From a checkpoint of a small transformer trained on Wikipedia: biases.
MLP neurons of a small language model. Each row is named by its layer, matrix (up: input weights; down: output weights) and neuron, and shows model dimensions 80-175. Each number is 500 + 25 x the weight over its row's rms, rounded and kept within 0 to 999. Numbers have three digits each.
After each neuron's rows, "fires after" lists the tokens most often just before its 100 highest values on Wikipedia text that the model never trained on.

L4.up199:491493501538538524518518479496501484544493479491505497487450518528520521543505501488509541512539488463549494496469481535499473502499487518479526497481504529506489469465500484531486537527521516506489512464532513502490489494502518543495484482473470494520484496484468506502403508463501537490
L4.down199:498542515517489517491525445515500533486468520513496530543511492519507523519540507507554517535494488487531531480492483472480557497513511464452525461495540492498509526480512491486519492492500504472555503533473484500495507475537461439554526510555502491441538540495478497550506518513498483477
fires after: " St", " House"

L2.up253:507496501499505504482514449506487529540475472520522489492492483505528457489448501477526519469479556479499514493497495468493503472480520516482507512489497488527526517547448489525462469533498470490523448491483526500508555447530454509477480521500477515511533473501491469484492519506530508526
L2.down253:503529489493491505512484489492510482502501507473501507511506459501509487496483479464506454511506533499495490474509529503441497479485467495496513538470476481526538484446498485556505533463469536491489525513484507452542494531472468508494514553479522540485500501517473520576485516524489519470
fires after: ",", " to", "."

L2.up43:509509472462473506527500518458453465517487535514499478535478520515506459461448551503498507509501462477500528510472513574494485471516481499491500456540460477484532497465481496496480528458512474458490507549491518469486491494516501500517507496544555546494476459503520517524473459534526535519
L2.down43:508507459473485526521478475495509542506454497499496503516519498456565498497504543496487552515503487518509512537471536491511515514505506496498491462505478515512514474486503503493459491491508546476431493523498491518494540519511524527556459497547557484455493501510544491494473526469483521487
fires after: " ", " ("

L7.up512:412499568545492449473495533503471502506483479495485545514465518508498477496532526506546496481539506474472508494477506512533504529507516517484512546507478571450500439521514479530476485523496497495502501487479504519488488523500504476513512444509478566515527526479513511511492482478472477503
L7.down512:496522481524497474497504521485484483504490507485544528501512496511509462515509484496569462536546425501514513482515478520475535531487502488501498465542478499472508525473500455482492511479520449508476504478498500511478484531512516464511477515555484503461455503522499534473467480486527513524
fires after: " ", "0", "s", "\n"

L4.up56:495519497493528479519438527496476512531465487509513461454529501471500516527463441549485535500525517510490527495493534515483459464486467478520506452527502466526517506489545486554495480506504485468502507481513478484480554485534490524452531533498509503497550507475522525483484507467504529514
L4.down56:500483471513525489524508571511501512505506476532464538487457519505487490534489465512478490521504453521490514506498498519475500505518488487494529525482489501511534537448511503469549489511480540544483534471467517490493483467481476529498502528500507496500512505524513473499464466549542478500
fires after: " Al", "Al", " Mid", " non"

L2.up2:462488506512494488471466540472465543443455504497461506531520470493483466487489523503494522508498497517503525503500474506459461470484473478471504496528535532478508448535483507480470512541503486532501496523536524421471494505499449511537485518496520505535510521448412512541531496508553514542
L2.down2:474501451504511486479423516490451528462472516455532527538541452476519469532479527504527535490529456495477517493458480505500484521506456531495502484521442507482452478477517514484495526498514497514518514497486455473531479478543487478511516513541509477526492522465493503493481484467493522526
fires after: " ", "-", "\n", " the"

L4.up354:518535515528476487493522492474504473507505481508504490492472505469487520517496487468476489559512514525481467511518480466509451469473471468514523535486499486527482528520508518497522506487562487514464468531493504520458525504487525502498528530515489523474531487512462508537508520479488510514
L4.down354:520507504512511492499483490497515531514500553525523508485521525511487497470498488544478485489531478532509501521466487507504555464478535506476463441466457497513512521490492501478487445520509503488468508486517558480474517511486490527475532515530459463512496507476494543508516445559502473502
fires after: " the", " a", " most", " an", " The"

L2.up536:500501529495529461477497470526474492513488502500531477512470469488522460497503487491504486477496531457499488521471512516517484466510483453512493458489477438475493496516513531461523532511506469507474486525547546536495535501489464516481478516489494515491485560498460477495470515490497498520
L2.down536:485482431462507469510558509532513517493493490558530581527481528490512511505502519523484463539482515519519551478541492514477537502538516524472485532484505555498463526526516446510536467498472485492496558507493512473495448488498516518510488490507461499508511515468466533528530501480545513487
fires after: "\n", ",", " ", ";"

L4.up433:518455477488541478491488453511460484512481457528457481529510522474490440525534508512503473511500527525511532532483512536476529454483475503461450504521536516496441504486491474497460521519508522490487488496489527528525465483488506511490506497505474518504520516491502455434476490490517532496
L4.down433:511539500490515481509504525525527489421580517468527523467481436493513508464512515484545520497512483453500503535543457516514522514467521520501496498472490488534499479504472462496487470497487508473520515511521497470488484509533476474476482489510506462490454475469493490521509477499464533545
fires after: "\n"

L4.up524:504520544508494541566531527477441541477484484533524528543488520494449477487500540483521515518495500509497510514468539511505472464501496512470547454484495509452486506492537493528493477501516492506506469495509495487521490489528451516526541513500490533480469559506502495550520504534501449484
L4.down524:528529537488504532535506518514473506527537521515531493538501503476532468497520508482541491483515482492504559497514495466522501483528499441497480491476490484473478543484540521481468475515492470505476494524506485529479522506479512500506497487497528518500472525533508502513495483515536499514
fires after: " ", " S", "S", " St", "s"

L2.up402:512540507513578519476476510480496537509542453455533467518444496502536487498478505547497501487485481515519512504553487517453455497538492457532517520501504444496495525519495514463518516507515515510488519487461502534555479497524518537490503509466490479510463471464523489510504486514508526473
L2.down402:461536525467476472535525488516476481496505555488524528489522500515509508504480484486519466453504506533520532544483532477500525511492478502484521488503524508453514514478460527468469458526469483475526513474506524504490459464493510481516496493471524529502506481460480524461526541499485469485
fires after: "\n", " the", "-"

L4.up65:490546457495501498473568535507465476480494484512517499498474479466504492448466492499503489480493519515512503516563512514509507525497480520536507482506550487454540489487512512591527553518510482460495489503473477498465504527485507531494520516446490468516469506512502493490459512522505463497
L4.down65:494490477521493470529467482484465467527445501499513493471492484494517502482497530495496492509508545470500482515508474539486500485494525540520496488450493494494513534527517471537494466512494435516477527484485543474495553499505475488522495486489514528540512554462503511526490489506501480500
fires after: " U", " University", " O", " of", "www", "S"

L2.up543:520497451509477473482491504480476493483469497490476524546507544505510462517474520495497497560451503483501504534510494510517475461519504479515476569487507484492545475516520535542469501465486469498541570512453490508501482493489528534466501512535490458502526507540482511492469493491516459542
L2.down543:505481513479457521455499520483509485503480452507490515486513500472473515482493500518496533512484500465528485521500475505466466494516468500494486549515517452511517510472491515540506495519474475507491558497501489462520512480454522502499473501529550455493487519489466489502488480525522442492
fires after: " |", "-", ":", ",", "."

L2.up517:483487525465498528516536567491525471506464484488493475511510471473521477508489512518531527486529505504499533502487475493489512550506473498525494478464502531457534483496490504507476548550518454501507440499501531496474494521485523509485481475517482517512451527506475533507482541488483578528
L2.down517:522500497506513534520506562463506530472458522482471497501502501511485527502501481561494486549473480468449506517500494529471512475482508511487431557495493483476536526481498475538516513526527521469518516538479545486480510479471490510555471516498495482507481472504521497513498513452528507497
fires after: " ", " (", " George", " O", "."

L2.up609:481513523563511470543453493490521508530515462515531488482471509506468497529503495500512465514451475514486483510521496494559509499507490489542512499486500512516508482511478503513495525490454493493522530458490502521475439508528521504439506528463510489509492533500511495510464475536485533523
L2.down609:488498478507498470497507541491476499539531498537498507479490499488493482468487448486479522457482457490477467501510561498550517518520494459529538516493519517478499499540475500492464505521526502492534530467504533469535517525511497505470494503522531469460459483534510505525494500549525468517
fires after: " |"

L4.up364:535482491446507483496485511529519563519488493487492497482549485528526495535478496518494520511481471523517458507517547535493514506496469470497450463488530486473477478522562501470521541498507496493473518450493448538496529516476480450483473500472491502499511496526432537479489487461503502491
L4.down364:520509494482488522482514530497515521491536508467478472481508518524519501507531510471487473450491506493534521528425489474490526484494498509465475485449541535533525507508466474512486456516512486499494505512482542489502526470497542522464495548525465518546497491502482467501507483519478456499
fires after: "-", " J", "–", " K"

L7.up523:521534493521496518533504535549501518467522483468542467511527507509487481493448458502503525492487460506514454466531495498462484532471530494479487458489547517461528485521526520493511511508507507447515493504475501539501501491498488544481497510474509485478473499535496488492536502492486494504
L7.down523:527480513498520482530505485491469477501472545563489504506459461496492499507474488560501483516521514525498490538503499523481497498474491474498483511480468435497487514491510533504484508514525533555554511513552503491558488484506463494457515459504467551523530492495505476529465537493511477491
fires after: " was", " the", " a", " by", ":"

L2.up417:476510457453490507528512545477499509528488534505458492486479480481474486450498534466517506513512553495491488585508495504477510544537524519513528499498520534461508508490502514512522490483518478483487475499484526516492489518485499470506476493524517530495522456505480492548480467471536539498
L2.down417:475493518515485485473491514478447495478527495452507473479476499492479525531504507472487516537475482482494473517501531506449532506468499484501512444470476467468520486466515465522503500496512525517480467492490514538413508506475483503498532468469525480550505502492470547522508520507551488515
fires after: " ", "s"

L4.up454:455490512499496477445533537503482472538500508479481493503478540529463478491548519523497511511500470498500525489538503535522478488518481477558499479430500513506515501479497552500511520499539503501517519489502459463492548477509487557471544517478492475493529530474463514488510471503509470512
L4.down454:522535510547441485518486521494504477494494507454497531533482525471485562520510524469488476498533523508543512537527462469482539492492534486521529503515483492507515508489500507530495490466482508469491493512507513518427502533503510482527460493520500503496495514527471507504537502522525463548
fires after: "1", "==", "|", "\n", "9", " "

L2.up349:504464522486509476553507534485487499519522504459486481513499534488472500516535505483480491509540449529485537498450489499566538478497524516467494476529567502460526503523481507505514483470524475506526538500474519472497508484499525480500488467549490526494483506544508545512502473450458471520
L2.down349:477497476506537464445483480487544494512499494488555509553490474499513498480542491498482484530512505510503532499467487452503520504519483487522499437456495534504516547552498505467515485511481518505490525480496512503462477517526495512526515514554495480529497541524510463533502482477528550534
fires after: " ", " \""

L4.up264:517502485494485508508481573517474470486477455538548454528466541520482454505508541505489507512491481499493543502496490510533469570528478475490523440486527494500496507539525466479490516504518484489454554460524472492477511517496542532523473497523485524494505470515473509532473473525494504497
L4.down264:487467462488533514494491442525536520508533502483477479530547502493506495493469470487500484472537486507509469500468530496505537500494502480492504531472503527535484434488475523485479509483544487452462480490514498487489532509522461515520523518486545485533512508483562454463447523479475472507
fires after: " ", "–", " (", ","

L2.up138:499487533519475472531523516494521525530541477485465473495526463523514481482485525482522445508492487477512490473502494518534499490460514513518515539519511520480534495566449502540487511498500484506536510483472535490545487504534502490499484466489502524478492510494539491519479476539464505539
L2.down138:506492494516502456482536480466485516464477468544488495521456452513542498493517464494446496550501507511534503529526515504473480468526458502541523549505525507465509483502496495505455498462504529490520509519499498493502486490541471499518528473461529465526522536450482548477470477488522515485
fires after: " ", " |"

L2.up280:523527496439470477563495529503523502497508509498492529518517493501516518526499543520493513488475447501527512472533499544482505486516544536452422521494488513497513476510505508494452489487519493513498524432508493544490489477506510496492480518520478503502522508541478447504485482530530496509
L2.down280:483506509455458531509497508525490522478486530451558477479501531467506432503511489527527476479535516502485487475482495455479508512495502492509473522519497509483535493470505485494478471546495497502528519555521504497508511529438498496547496505515499501535501509511491535493539494483513527527
fires after: " ", " (", "ac", "ba", " un"

L4.up446:526470500471495496473553506530493516483475517506480502538450491498552494486495480539493501501458487452536524505495467525496492520479495478507526510500511479464532527491502508467486503502522485492473483546543475519508494487510488502439481514522478458465483532460488483447488463473532509527
L4.down446:500531508541490473501496502469498501498494517532492519463527500519496514505519497506521507507452520554521551479522534487493504499512528533465504517490501494484530559484482436500489511502499533468495546474493483503469468538542480481503500503489540458518479499526506529520516488544490518506
fires after: ".", ",", "\n"

L2.up330:535482481467554488486481529520473477553492502486496493471477507477494502469526523487551564509570493545531490508488505517515489529475464551513502511521487538522501476521475539498491490496462460506486446493499464482516502520515483512506499459526497513500444521466505548519493469498531481479
L2.down330:514536503484483473511507506497522469499524531504509546489505509486496488479506451533509515461512540486487517480535498509452484504525488456484466525467506498487500469507550475427503526513503504518504503480508566483457492499488484500511515507507511454481509490507518515483470538492535508545
fires after: " G", " St", " W", " ", " S"

L4.up394:516526514497547519508515536473503529496495469493486524471517511498490492483486497496525533501499490503524510482522485487508491496513562513460482487480495555486451524504488498477549553543558510496471448510507483535485511505524479517493477456524484472490535510495466486497505543560547487517
L4.down394:503488502529531506499470440513461553511514540490437477509525483509487499515515516520492510509504500546510504491475532479479521485486540474476496506484448471488525542466480532535455511477458498512517516484529499508479480519493510459513495505495543503535500496506459491525513519501532500485
fires after: ",", " of", " in", "N", " January"

L4.up602:481501492512493510418461489503496478481496483478508544490499552521560475489471467485488546484458493513523515467509513525479523506493494490445462549489452504486489536486516509498527549504501471467475539491500480522495507520478481493486466490519493472519495489528478516506525512534533530497
L4.down602:477492507499491431524526490482494512549535509494442484531513548468492516448511523512492486500523492454484505463495476491529508498437518508478498471498487495493512461490523503510482487515474477490465509549485518512526543514473480469511500473505518503533528502493538470502476489473451497513
fires after: "-", ":", " –", " de", "2"

L4.up112:549512520520520515474507495528486482501497554503486499466508482512510488493494497526490478515553505505490527522502514523540529526469528490517528464501530509508527503511528519502496519449505543499501490471486522467460523443553516509457492557494499510546524483495483458517487475450461502475
L4.down112:467499504522480496517509512505544469542473488493489512465487523501493529511515533494500487525522551510515455474536509489509570493531475487571519527533466451478489477490495476454466470520509456470518492524512492487530513477507453500472515524488496512538514550500508459478520447524482514494
fires after: " to", " in", "-", " man", " con", " not"

L4.up502:520484511529523529504482509475494500477443471454447433502493481504505473517496493466522521546500513505507472473524515493513525516495546508499505497514501480475538455528495473539462470497540470540496560502506506469479529511492515501525488502483507497521496480505490499480529464518505485502
L4.down502:503500487503540484487523477480512473511502524484461496527481436465530546510534473477473519464539517540515498448462478503549501515495491502488476519474461522478494528476516488495529497464536541532483495506544492566482461468465499514482543455541506442506528531478540476491498470487479520484
fires after: " ", " and", "1"

L4.up231:528501475513515502566457529457510470485483553452517516485508565499490474479476475509537471501457532467454491551494510544530495509510484469503496480456517480493461535519491500485513503517495480467493529504480503493468515502480491498481479511513496514522483514506497497536535500484555498475
L4.down231:510502515498486503529545438525504477537478509505509429447475543500497481485483470504501439486470559475482525513505518497524509542539503562479473480507483477538496497528480513489514480514480491534517527505494539532497538489488481477478526449452521478501508487522472501522520520475539506466
fires after: " ", " Ro"

L4.up44:508526467523499505496499525518483546519520491478510503564518515511533449464482496547491539492524472517491446520496476515520500484482507452480511492534494476507490495492550526472534499492488486467488518526520490505447487500477453490467480509521463491468496512486485478466509482518517506498
L4.down44:502499529493512466491509486519529485499491485520493498483552477505511542551534546469516493488526497493506512476511533529440506462513489536484520486460522484511503492458454488485475478506504507525468498470530522532510500463493518511540512511473537510519473522529495493522510520517524526509
fires after: ",", ".", " However"

L7.up180:515496498505541512450479526496496500495526493510498477501503512497481475492498487526515484513476495496486493506473459520482504481569495449474529450564482483502536494474526509512527494540501456485513520448474459467513494484530527479466475534474487534504490516509507508517516522499483467507
L7.down180:466519502521479470484516464529484475482541525532468563500544536498498507492476466500478502492475493470519456449482550506497494501513498510516518528476480510492483426502526489481502468516506538544504522526489492472476500499490489518538508502499496490513516521470508504491505507489479471492
fires after: " the"

L4.up276:508534471502468498511502466527454488509513495537504471530460547491492513505453512533479496486523460491520455502514525512481507512544497484489500535498532517487518486495503516520493517472505507500480515516499453514492510515512504523505446499488499458493506525492481523547522472450532496477
L4.down276:480490492490515463521522479472531511476467563564491482484538479515514541532482458570495469531538507502507521490515488477493527488513464487448521526504562497529522494515523508508522511511495499486492490491503490476513555515524471539512515487473514483505528506472519520485496497459517530524
fires after: " −", " |", " +", " ", "-", "–"

L4.up14:486503528492531509507495480478469503538532463506478534501495474504508482420488490459530530516505524486494503499496508493506511524537468515490473517518519535501486467522519462511494521488486463518556465458485476461501522489474444510466460532524518528476490495498465525512518479503526447549
L4.down14:506467555531529519484532544466522526528520496524499475502459529486487461516498513502509491498509491497481493509537487502523518464492537493491518497486474518507556471542510500510514502472500506515484500518500490507500495500484527453534464466551496528464520462510497478516516546522519500518
fires after: " ", " S", " F", "S", "s", " Common"

L4.up356:481482514500492487481516528498473471481494460501468503514470518522493479443487531463500525465523519519530480523538494485555510538488490524443475508501520541488515497508536455514483502485481495490516481529536500516487472479494506483513524501530558529521436474509485468486494493543483525493
L4.down356:494518537483533507526490529459515502527494480552497471497497510512497478495480486526485530534547463461509432494490495461515528509468461484455519506529518538479549482483495498472453501511504482519531494494547475499507483476457501514457475458501537518541496484522510489521457547487520483522
fires after: "s", " S", "S"

L4.up115:520493477498472502516479490546535490465491521507524502478464466528495469488513501484536497478458510469456464495489535518513505494498532539550462503494523497528503466512474518546500491523528485476527521495464500511505509500566490497556514528497428485480535489482485502498548475530486481541
L4.down115:537479505481507496458478500500471550527513506530487491515549517528523480492476519531491532482518508489547453470526492491534550501486504499506514466492483506479502500511529512490478524528479507548495512499452497478505529507459501508471508442518481543496503476518493495492506509476524473463
fires after: " was", " one", " is", " a"

L2.up231:506525482506505458519503552485471535490462509514495543502529488496495445500493528505485537514511536506483507544520493533536532466471519495529468484469513439453564524492511485532501484463520453539524459473469517501475495547483457438475509478537508496465488547479470517480483475513442511546
L2.down231:529502506510520474502496488459501504556508456479526499528515511457472503485503503455554465458539496506460487533510478477455541480478499499507504479522472522492505420443494478507557485554508504516533490498517520453489521542474472492514544482503479472519519492532510537550507485500560509489
fires after: " ", "s"

L4.up400:509493494496503546504529494520459501504482509502479516533489475528511489508480541535496533461569494488484505505488528477568519508513530488471495474461542495472508505478537505511481507477510499514489531512488475467472521524464512559496492489467524509461488489488475484536465440537512484525
L4.down400:521461518543545516495488455522555485476462525499512512498509494506498493510509491500491487485493505564562523503481507482479489515494469494485503523511482523517493563509434473501525512468528478475529488499499537486458467514505489494498535511491484513546491455504484454486447531466537488488
fires after: " ", " to", " |", "s", " \""

L4.up623:522531535511461552470498533487503471530430480459531527511525445521508521496474509517477495460496473476438461541484509509536443509491479499496515457497504479508492497493521472495517522492501502477486508504514461525479493521514469514564543557499501474512495488506506544503503509474476489492
L4.down623:498466484503495481448520542491517494466483514547517481464471478469502488506511508499506491473541466482529510521493503504536508491476526511506488540497525509520517538502498442514461524484474556511510497527478473491482489450501489545518534502530520478507510490482519511522535489523542503494
fires after: " in", ",", " U", " the", ".", " In"

L4.up26:472490513512485512488534507472485442546503480466526480477492483490465453472489502469517433531497517497484495530547490507535483507492460450478530504509515507488506471496558456473466493496507458472529469533462528530534542516494486487532535493479485495463486477522499521520535503503497513504
L4.down26:512504464542556480490515506506533512492536500483460502533499489506494519507474491508452491536533517516532525559462524529511542478470493488509503504459467478586499458516487482499470505534477481461499503539513518531480493482471508545508480499523507518510481534461516462454511492506498461499
fires after: " the", " The", "The", " United"

L4.up386:539481492496538494522512482465457483516487534497484486495468475523501451500512485507504437513511517516528502495475481459497504537480563507506489503487541464488518527485487478530472498435539502503517530517491521494491505485568531475516517465498464523504496504499471519448551493489526507490
L4.down386:502474547506499452453507486546503524538442458523483502508487489465485503495512470493495493511481504530496513494521512474480479495501527530503500498509488532491522529520466468541440465496482491514496498495488524458487491525550498435492485521525538468526511498507517495526494518495489528547
fires after: "\n", " was", " is", " Succeed", " (", " Preced"

L4.up272:528480523505466512529544494560501487539508501511485529500466457480464506517536479488511499492471512488502527503481510466500499478518454526507485540477503498468485506501516483491512505473536483478456486532485499518490526506514484515519498507505485511491497522498529492502469440517460496492
L4.down272:514461513487504580507449534511458465422511518520489510497549482458474502524518530520488512508506479482520530479545491474490517502496457464505553502509518522488516482500494506488489473477499533544494531501484525528506487501540503538522486470481490507449460482503460503508481505493546473487
fires after: "s", " a", "ip"

L4.up457:516479491530503500497491535520482490489522483513489499495462487520512474447497491502526472531449494519472524521524507499532446475535536493542540499511510514455477513531524512491514494506516470482459451489505487486505503486500493498447512482545526529475502529515469511528512489517490505520
L4.down457:482507538502541475518495433491481500491501551533494527521497515554507546527556508515481485483508502471478459536491516502487496510542482471508479481498506506531467448488487485495464503426473484479527495468472516503510497513529514441495469532492518473520515536552532553519484486528472454498
fires after: "0", " ", " this"

L2.up196:474452518507548538524519517488499465573497537549526448542466521523482510488503495531472500516511504536515509528459477531477511512486457531480550479485488485513490500487491506486407460478527490475508521535526505471475516533490532516501502489507493521527466487499524508475507481483491476475
L2.down196:488464480486517542496526497499482549459515511474491525477482505501507488487508501514499497487497471503540504462466537512501503545495508504488493510542501537535494471484533527503547502501479506457496481491518494467478515501490499504510527459511541510488482532480490547503503477508487530511
fires after: "1", " ", " (", ".", "9"

L4.up512:529480511507459484438495553506531465542505462498503494527510483475469496468492494489450503495512519512505543506481534499496483504529486500512468521451488451516468500477496512477526478490538512473530521478546490492484461473495507499512495509519550475491473516475538549509493476482488471506
L4.down512:531512487455436479514450531491554566535519507524470461453488480472542508495475493506519513534423487506511502465478481450517534516497494536483503477477536537523481530502496504475476533501526461484482514472488503473492506508494527478548508484518472503501484522555513530501528515544500517504
fires after: ",", ".", "6", "5", "3", "1"

L4.up192:533517464477514500536527516537514516454447489513499493497503468542493487495496469512452532505512491530514510515432505532488498525456512496511554512496481472483538493505509511530514501475504491470523498552479497499463499520495520493546500533466457464483525503511486530495506508484471437536
L4.down192:461488513537508526494521500460496480477523468502466535448478538507437521512477514476511484515482516475489465527538478503542479484522446498539472507471506540528488483508520504477478472498509470480466506506504483496539497504500474546457445504513505505488499521493493463503534496528508528495
fires after: " was", " con", " is", " Con", " Re"

L2.up40:544486481450543471451497511465524452508486544461518522484500524519495517512507525512529522475512533485478468491497525525490510515495448525534504448514531531497483498459532517529487515514489528479520484512497518493514524539514449548490525520482487524485499506431452483468500469493504521510
L2.down40:471450546463499502460515499481507470480450473455480473490442495536521542533541528484508580509519540521498522471481500491480478561517474549520479535483486522517463513470538499492488500527490494486524492511526503498499468501512512537528479501497513474515504510483509516455549474512471486508
fires after: "-", "\n", "|", "==", " ", "==="

L7.up230:531533517521529515503487540521488511516499506504500513479513539491466431463484482510483493474525464509501512488524498517499528527516481482499524492509522495485480455488470502465540489464500452527515533477478502493460497504494485532560488506495485489528530528535475529483523489471512502489
L7.down230:530477484475478498526500512486495497499518505507493450487477482515506512523528524512506514499513527512493480522459515478488489537474550529480500509487474469521465480485505484539549514529491472519500497488452454493553476484467471549475512490475499524536546498498504461503482514484463518508
fires after: " ", " in", "s", " re", " In"

L7.up466:482500495496503471474491499468474447496518503503495504493503553492540509507454502479506488475544453475512462499524517532520514490491539451499497521512515498477476466511476532485478533535491440501457513494482492492510467497485524486440541496500537513496465505511519500511526478501482501533
L7.down466:529494497509484523488543517522469482475495520486553502513496586475517464514494501494494508480511513510531522501494512518437487536516507477521514485516526503506496484556514533455504474459498544476495489483511544487460512472489485531507527442470500517490502465489541456521503482522484467517
fires after: " ", " (", "_{", " pro"

L7.up27:469493498474451491481515501461507514505485504467484506539490507486537496508472514501524482485506499530500496515502470545481526516547475517527489518460496475488497500492509515522423550461491516517472484475495513504508472514446468520506420518519524528502545503531513498535497520488461535492
L7.down27:505518489461521519535559505525516508466522517491517498526514504453464484522467491501509494506514505539476485495519469526456514467509509490500503443536537497450554543476490456511463527498482495542479498533526519475467523498483486493422490532503516483494489489476494502504491460500514482508
fires after: " "

L4.up380:472491471491506511507497588534456477532493501492546477526506516510494489511491487541483499466483532532505523504532513488499502501522497509509493484514501458520541450492535444475526514528503485464480481498516550505509510458488475527478494502523494477503508473509478510505490489508482482511
L4.down380:501484514497516532513472487508517485516475494481522417502491533489491494520508502486476518516463521487492506460514525481522535505471459524509492477483499494533505514484477470510462469469490424473505506508500491491462455485486496514507506475494503519498525488530482484516511506486547482471
fires after: " —", " U", "S", " Kingdom", "K"

L4.up281:486486497499486499468526482513493475488471471564491536491445480523502484465469506525478515532466510522500532483480521473525473496482484517544497530487500519480444488533503510498503589519545484464491504445483511491486479448529479521485532500470505469487520545450495504485473510476518478469
L4.down281:470490511506448518490483489515493463488487467495485466490517531513522510536487473493469469494486461517500478479468475474552475538520490508514507534465499468546513535493509530534513522527492479515498503460512467509575504488482521505533538472463448526515467540488512468519485500532487517485
fires after: ":", ",", "0", "6", " is", "4"

L4.up518:477506490506548491500523532523486506546519471493543463500500521513448454499515491516487536498530509484535503538518512536511483487502477549481506504522491430547484493490546418509522537500528462482505522475526467504448510487519494532497512471508533523516541513512506520497503471499491517462
L4.down518:508521503539467513574497460494520498524503494473530441520489486479487478500510507526503479506503524511508495506518528494469492525515486502469458487498547514458493458478494498485441516475510522501477492528507513449521476485498469466535511506553511538492515519504507502532483514516480525502
fires after: "–", " W", " ", " L"

L7.up618:490491512509455502472472502545472520455491563491471502488516487472513518509470481505494541467459527465482456461500491506485546517528505506491547481448494496486532468525528527508527515497502503519468473503521488475482519483489529532473512527502506517494474517516538466498506474494513528502
L7.down618:522505531487477526509478511522574530455469539484489435479463469477540505557510507501523567492519486500504462479477526535484516472486504529524530483504488462515504485486520491474500516494490520487487501501545518491468509488510492536493463536478539537514510494489490491497483476474477494505
fires after: " to", " and", " "

L4.up226:492475527480436506514505514492495479491507507527532510561477498502460501520473496481506512510519500474549571551514521513500509517500509519495504533522472506502527474494534502458507475497506488475473489529499434511534451509510487489523536488516538559492466495510493553509502489515535508459
L4.down226:524486508496532486462500490481516465546505524446488480511518492532433514481483496505515514538509472503515480503479464498497497491483485483459512546533488516465454490483460502514466512475540472468504529502505529527493504512485528513542508478528529486510513481494477469485480487492504503507
fires after: " ", "s", " S"

L2.up230:502543512516477460527483478482455501504509476474522496477485532521484511480523480483543469466499487458521509503464490532486497552484480496486502510505490497507530498518459507512516499494504540510490518538491545533502525496539533509456490510469452562511492531488498519492556524512495551513
L2.down230:507495507475492504474474496536544478505482500460536543516491496471478484515524483496529493509500500523509496551478487446531508518537500483523490440455517525471499447480446498483532455472500484496506524503541492503493475474503469498511485484488497491491480486486481463494509520514526515526
fires after: "\n", "|", "-", "Personal"

L4.up373:506500560520521513504564521500476480491495514517485477480501520503468432542492510498509502477491508497524556450502474464526486468518509512483514502469501488493485501493461481487441494466493477479529506511491528464493522516524495541520508481488498498532489512532510532507495496496517544478
L4.down373:514481525518505510510501501506474518529472484492474529477447531493548497500483483514552478543473478481497505488451533502511494525476514482453502497462457508508496501491511434514463487456483513518528528479484480496507523497511483538489508528511494511550518460485461512513491477495515521524
fires after: "\n", " |", "."